Weights of a small transformer language model.
Size: 11 layers, 27.5M parameters.
Architecture: RMSNorm before each block, rotary positions, no biases in attention or MLP.
MLP neurons of a small language model. Each row is named by its layer, matrix (down: output weights) and neuron, and shows model dimensions 176-303. Each number is 50 + 15 x the weight over its row's rms, rounded and kept within 0 to 99. A neuron's up and down rows have the sign that makes its largest values positive.
After each neuron's rows, "raises" lists the tokens whose logits its output raises most directly, leaving later layers aside.

L8.down193:35 57 67 64 41 65 53 31 46 43 26 61 57 43 51 67 65 22 69 30 42 49 23 46 25 46 58 52 64 44 49 60 37 26 59 63 25 56 62 52 60 53 32 54 54 58 59 27 52 66 28 25 62 66 31 44 55 57 35 63 60 49 26 49 51 34 66 36 60 35 47 66 76 34 49 33 89 65 40 56 39 55 34 41 47 31 58 54 53 50 38 36 51 22 57 47 59 69 52 48 60 37 38 52 52 47 52 72 43 25 51 63 48 50 34 51 57 42 45 58 45 86 57 74 56 59 41 42
raises: "fic", "ver", "ğ", "ult", "ñ"

L4.down86:63 55 35 45 47 56 42 59 55 55 30 55 27 47 43 39 68 70 58 54 39 70 54 48 65 50 19 69 35 45 63 49 58 52 40 27 44 15 33 62 32 32 43 68 50 61 33 55 41 44 59 35 67 41 41 31 76 47 58 36 38 72 61 42 52 15 81 36 63 51 54 63 59 59 51 55 16 34 62 36 60 48 37 24 39 28 55 50 44 30 54 04 62 48 30 50 31 43 44 63 42 49 65 46 34 81 71 53 72 16 62 34 40 54 37 65 56 40 49 44 29 53 60 50 51 48 47 68
raises: " which", " whom", " today", "ced", " serving"

L6.down757:59 64 55 39 58 58 49 39 40 44 33 64 30 25 63 38 39 48 45 61 55 55 42 65 68 60 75 45 55 57 58 66 69 61 80 33 38 32 49 42 31 53 53 35 65 64 81 34 39 45 43 26 46 50 26 55 51 60 42 32 46 34 32 44 64 45 50 36 75 57 33 31 72 46 54 58 66 65 28 53 79 49 53 39 66 50 32 42 42 52 53 62 54 32 47 58 61 40 61 62 51 69 62 40 59 49 45 12 64 66 50 44 69 55 51 60 46 72 30 64 38 38 76 18 44 57 44 41
raises: "ica", "ic", "oe", "icus", "othe"

L6.down52:38 59 43 06 54 63 63 38 17 71 40 49 65 32 65 71 42 43 35 42 83 71 47 38 52 26 39 55 41 55 67 65 37 58 57 38 37 52 55 61 68 39 11 58 58 31 42 55 44 46 61 70 79 43 53 42 62 59 61 36 63 55 46 36 58 50 50 57 64 53 44 62 50 82 58 31 39 63 68 59 29 52 45 55 46 40 52 60 48 62 53 49 21 34 68 17 42 77 55 46 48 85 68 67 54 75 33 44 52 45 54 74 48 51 38 35 84 76 43 40 50 66 44 41 40 22 71 47
raises: ":", ";", "):", ".;", ".)"

L8.down524:40 45 48 62 47 29 61 32 55 27 10 70 51 47 37 68 55 42 37 78 41 52 59 27 42 46 46 54 69 43 35 51 21 69 44 43 54 42 32 41 42 17 43 50 43 53 32 57 25 74 56 55 73 72 45 60 54 66 67 24 30 53 50 60 34 46 77 69 42 31 38 78 77 59 46 29 59 69 25 64 52 47 62 57 54 20 50 37 62 28 66 51 60 31 50 69 50 68 43 65 41 58 21 58 56 22 50 56 55 53 47 33 60 53 19 59 51 65 49 87 41 45 52 28 42 71 42 51
raises: " 2:", " 3:", " 4:", " 5:", " 1:"

L2.down372:45 48 39 32 49 62 58 64 54 46 21 14 29 69 69 46 67 45 57 71 44 65 55 44 75 50 64 43 66 51 65 45 32 70 48 31 64 47 27 33 74 65 34 52 60 69 24 37 36 53 77 54 28 63 60 58 46 31 46 68 42 60 49 39 46 41 77 63 37 50 48 23 49 31 43 36 73 62 63 55 60 57 52 42 45 46 57 27 46 84 30 75 33 49 47 66 56 49 64 73 68 35 45 64 50 51 56 52 68 64 54 33 58 61 34 23 44 51 33 45 52 45 57 64 85 52 41 63
raises: "s", "itive", "n", "ched", "ton"

L4.down609:25 67 54 47 60 58 59 71 56 48 50 38 40 40 37 63 30 51 62 62 17 32 60 40 86 48 64 66 57 57 21 59 34 29 56 38 24 59 68 62 64 48 73 72 80 68 63 63 76 75 42 33 32 38 43 49 43 55 51 26 39 30 53 61 56 59 57 35 77 60 68 61 36 29 48 40 45 71 63 48 55 19 48 53 41 52 37 46 31 61 30 34 65 71 65 44 31 52 51 20 61 59 36 30 44 59 28 38 57 47 42 52 74 34 70 54 74 50 32 42 31 24 63 39 59 47 43 68
raises: "ited", "ided", "ide,", "etter", "ight"

L6.down303:45 54 54 59 25 56 46 61 33 45 65 70 50 38 43 99 38 31 50 51 34 33 44 61 25 57 20 58 36 77 64 55 35 66 43 40 49 53 44 83 30 43 50 48 52 42 41 50 16 59 36 25 50 22 22 28 48 42 53 67 46 57 53 46 64 81 35 82 40 67 34 26 51 35 89 71 55 45 61 32 35 41 31 44 48 50 57 42 46 50 62 54 53 42 42 47 35 51 44 20 43 39 50 51 45 47 57 42 56 45 75 40 39 31 51 87 54 38 57 69 16 51 45 53 59 30 55 21
raises: "ures", "ant", "ured", "ur", "ances"

L2.down731:45 37 81 50 70 53 40 37 60 45 46 60 35 49 30 23 52 65 40 42 53 87 58 46 56 67 83 63 39 57 29 40 70 34 45 78 60 68 68 19 67 24 55 63 38 35 43 44 67 34 44 62 47 30 52 22 58 42 45 60 72 70 47 54 23 49 59 35 78 38 51 49 50 70 50 46 50 82 51 54 64 34 66 72 59 51 85 48 52 36 29 55 49 55 46 22 57 45 43 56 31 68 65 86 44 30 63 64 55 78 82 43 57 67 21 61 69 58 53 27 60 73 56 68 51 44 87 54
raises: "ines", "ists", "ists.", "ine,", "ants"

L2.down120:51 28 52 52 67 59 59 42 59 53 52 50 43 35 62 48 19 27 81 60 44 33 59 66 65 31 50 55 35 45 84 40 46 49 34 66 70 50 37 35 39 65 43 46 69 48 58 63 54 33 44 53 54 45 53 33 36 49 27 44 47 45 34 20 64 53 66 69 64 56 39 71 50 50 79 52 71 55 35 36 60 69 43 70 65 76 54 65 25 59 73 68 52 21 50 50 25 51 53 41 40 39 49 62 43 35 44 36 41 42 39 64 40 84 65 52 39 37 38 51 70 67 64 74 37 53 45 64
raises: "ch.", "um.", "une", "le.", "ge."

L8.down605:45 50 67 04 43 34 64 44 67 59 65 60 49 63 71 56 62 33 52 68 87 63 60 45 55 26 38 48 13 50 56 51 35 50 46 63 69 77 49 72 25 51 50 63 32 56 74 28 74 36 54 19 64 51 50 52 43 61 71 59 58 62 38 46 38 57 57 00 83 58 22 28 33 52 41 37 68 33 42 48 79 14 64 29 55 33 54 66 64 40 47 29 65 48 32 65 57 55 55 50 43 49 47 49 82 57 37 49 74 63 77 39 68 77 39 48 43 61 63 31 41 55 53 44 11 45 54 44
raises: " series", " series,", " arc", "ub", " film"

L2.down155:65 61 51 46 69 38 51 79 38 21 81 51 51 68 42 59 66 58 52 56 66 60 39 34 39 54 67 62 43 66 24 52 60 57 76 70 64 69 34 47 35 39 53 66 43 56 41 52 43 44 51 50 88 36 67 80 61 48 33 31 27 91 48 27 42 48 44 37 41 46 10 50 44 43 38 49 75 56 70 53 46 37 79 57 54 53 75 51 79 62 45 50 46 65 63 46 61 75 57 59 47 23 35 51 12 54 65 74 73 54 64 42 77 72 62 46 35 46 54 59 57 51 73 52 34 57 66 56
raises: "ity", "tal", "ity.", "ho", "ly,"

L4.down699:50 60 56 55 37 18 70 30 62 70 67 43 47 32 57 67 29 51 47 60 53 53 53 47 46 42 44 62 65 49 57 82 41 28 55 57 81 35 47 61 38 49 28 48 62 71 77 52 33 61 33 37 39 66 53 53 62 40 49 25 53 39 58 60 36 30 54 54 43 53 67 29 48 56 52 69 15 49 40 14 42 64 48 40 35 59 79 49 51 29 97 36 57 47 52 62 56 85 62 57 43 57 54 53 48 09 56 33 60 36 28 35 69 86 29 25 71 81 51 47 67 47 65 56 54 48 28 55
raises: " him", " (DST):", " him.", " her.", " itself"

L8.down558:54 73 36 61 84 69 41 52 58 45 60 27 68 58 46 48 45 45 34 35 59 43 46 51 56 52 49 29 47 36 41 48 50 31 83 62 66 48 52 62 54 56 39 65 76 65 71 50 57 26 74 78 42 55 47 67 27 57 62 38 44 50 65 17 58 29 30 29 42 54 53 75 69 57 63 56 41 15 31 55 83 33 60 71 33 42 43 43 52 55 55 39 56 52 57 91 65 65 32 30 27 39 39 77 43 54 55 57 53 35 48 50 71 58 46 59 46 24 64 24 60 53 20 51 48 32 30 59
raises: "one,", "s\"", "s", ",", "one"

L4.down396:56 39 36 64 66 65 35 63 48 29 40 54 31 30 44 30 44 35 32 04 86 36 71 74 47 57 66 58 55 44 60 57 42 75 42 46 37 49 59 50 55 85 64 38 27 34 57 47 68 41 19 31 51 65 47 36 37 45 52 28 49 45 68 60 32 61 52 71 53 67 53 50 32 63 39 53 42 56 83 29 54 56 68 57 63 34 64 57 84 39 15 34 21 56 60 66 65 30 38 43 55 42 64 54 79 68 49 42 59 44 30 57 13 40 45 39 48 54 50 45 44 39 40 50 60 50 67 60
raises: " Company", " Association", " Association.", " Society", " Co.,"

L6.down525:69 62 55 60 20 60 70 36 58 47 65 35 61 19 78 40 38 60 40 51 68 58 52 57 46 53 58 38 52 29 40 57 45 97 76 26 38 70 51 50 61 66 47 64 60 50 61 66 68 58 60 36 29 36 36 46 45 72 33 59 39 35 61 66 67 63 74 86 42 46 43 73 62 51 26 54 48 36 32 51 55 63 72 68 60 38 55 51 49 58 40 48 56 73 68 59 45 55 47 78 32 63 51 39 44 26 47 68 24 36 64 42 47 67 72 66 57 40 61 58 67 47 37 59 48 49 55 63
raises: "men", "man's", "nut", "man.", "man"

L4.down344:44 59 47 60 48 51 60 49 67 44 60 41 58 41 68 40 66 23 86 56 14 41 61 55 43 33 76 42 51 59 64 82 17 41 51 39 40 57 77 56 50 43 56 54 35 50 49 29 61 60 37 45 36 20 65 45 67 48 59 52 55 63 29 30 35 59 32 71 48 48 77 24 60 28 51 50 53 38 55 29 41 57 00 55 38 58 54 63 37 71 36 27 54 43 47 26 30 45 47 44 42 66 26 42 42 45 65 65 38 83 76 38 58 35 46 58 47 33 26 70 50 49 31 47 33 70 33 59
raises: "ited", "eded", "cted", "ured", "igned"

L2.down139:70 48 43 54 44 80 78 57 38 85 60 44 13 17 49 70 48 56 35 69 46 46 61 41 58 45 58 42 46 54 43 41 46 45 51 64 66 53 77 68 51 57 50 71 61 45 60 48 57 59 34 66 51 64 57 53 28 49 46 57 38 65 44 49 41 51 95 58 37 64 59 33 49 52 42 71 77 51 31 17 41 49 75 40 32 44 51 44 58 57 49 41 63 72 77 67 50 70 58 28 39 46 43 53 50 49 46 36 56 52 67 49 50 88 56 54 33 46 19 71 28 35 27 56 52 43 46 53
raises: "ions", "ees", "iac", "omed", "ous,"

L2.down762:56 54 54 73 30 42 64 51 33 30 60 53 28 52 49 39 55 67 27 21 48 54 49 83 36 18 24 48 52 43 17 47 34 24 38 41 51 39 56 26 30 44 42 39 73 40 50 33 52 32 56 39 47 61 35 43 57 34 67 75 61 29 29 59 67 47 60 94 50 59 63 37 46 64 24 15 58 59 56 68 34 67 59 38 53 27 67 64 32 57 45 62 32 19 69 30 59 40 51 81 82 56 78 52 37 10 46 55 31 56 70 41 75 53 43 80 84 52 51 43 78 59 69 56 55 33 62 48
raises: "er", "er:", "er,", "er)", "er."

L8.down790:47 38 68 61 31 40 36 72 46 51 84 79 54 18 63 45 72 49 39 55 59 57 39 45 31 51 53 45 76 51 49 43 42 64 90 54 39 56 05 59 27 61 48 47 50 52 51 49 20 67 76 15 39 37 64 62 52 50 65 42 41 48 74 84 65 22 41 81 38 70 51 44 35 31 41 48 45 59 52 43 52 49 71 64 42 92 64 26 67 72 51 55 35 52 42 38 29 43 77 33 43 57 72 45 51 34 46 48 29 52 11 33 52 74 64 64 69 85 51 53 39 49 15 63 48 53 44 62
raises: "atch", "ogue", "ottom", "eca", "orrow"

L8.down327:42 35 42 61 53 66 38 54 42 72 62 46 46 34 47 62 55 43 32 89 33 41 48 35 52 42 59 58 33 27 39 61 40 36 33 79 70 58 42 57 83 66 82 38 52 60 42 40 63 48 47 31 35 57 51 50 30 66 27 72 58 51 35 45 45 42 46 46 49 67 50 48 66 56 52 62 60 75 36 79 41 25 53 27 62 39 61 70 46 62 48 51 61 34 29 45 46 60 31 55 59 21 34 72 49 47 52 39 44 56 59 58 58 63 63 88 50 91 52 41 74 71 32 41 68 49 32 88
raises: "ise", "ises", "edy", " Minister:", "ise,"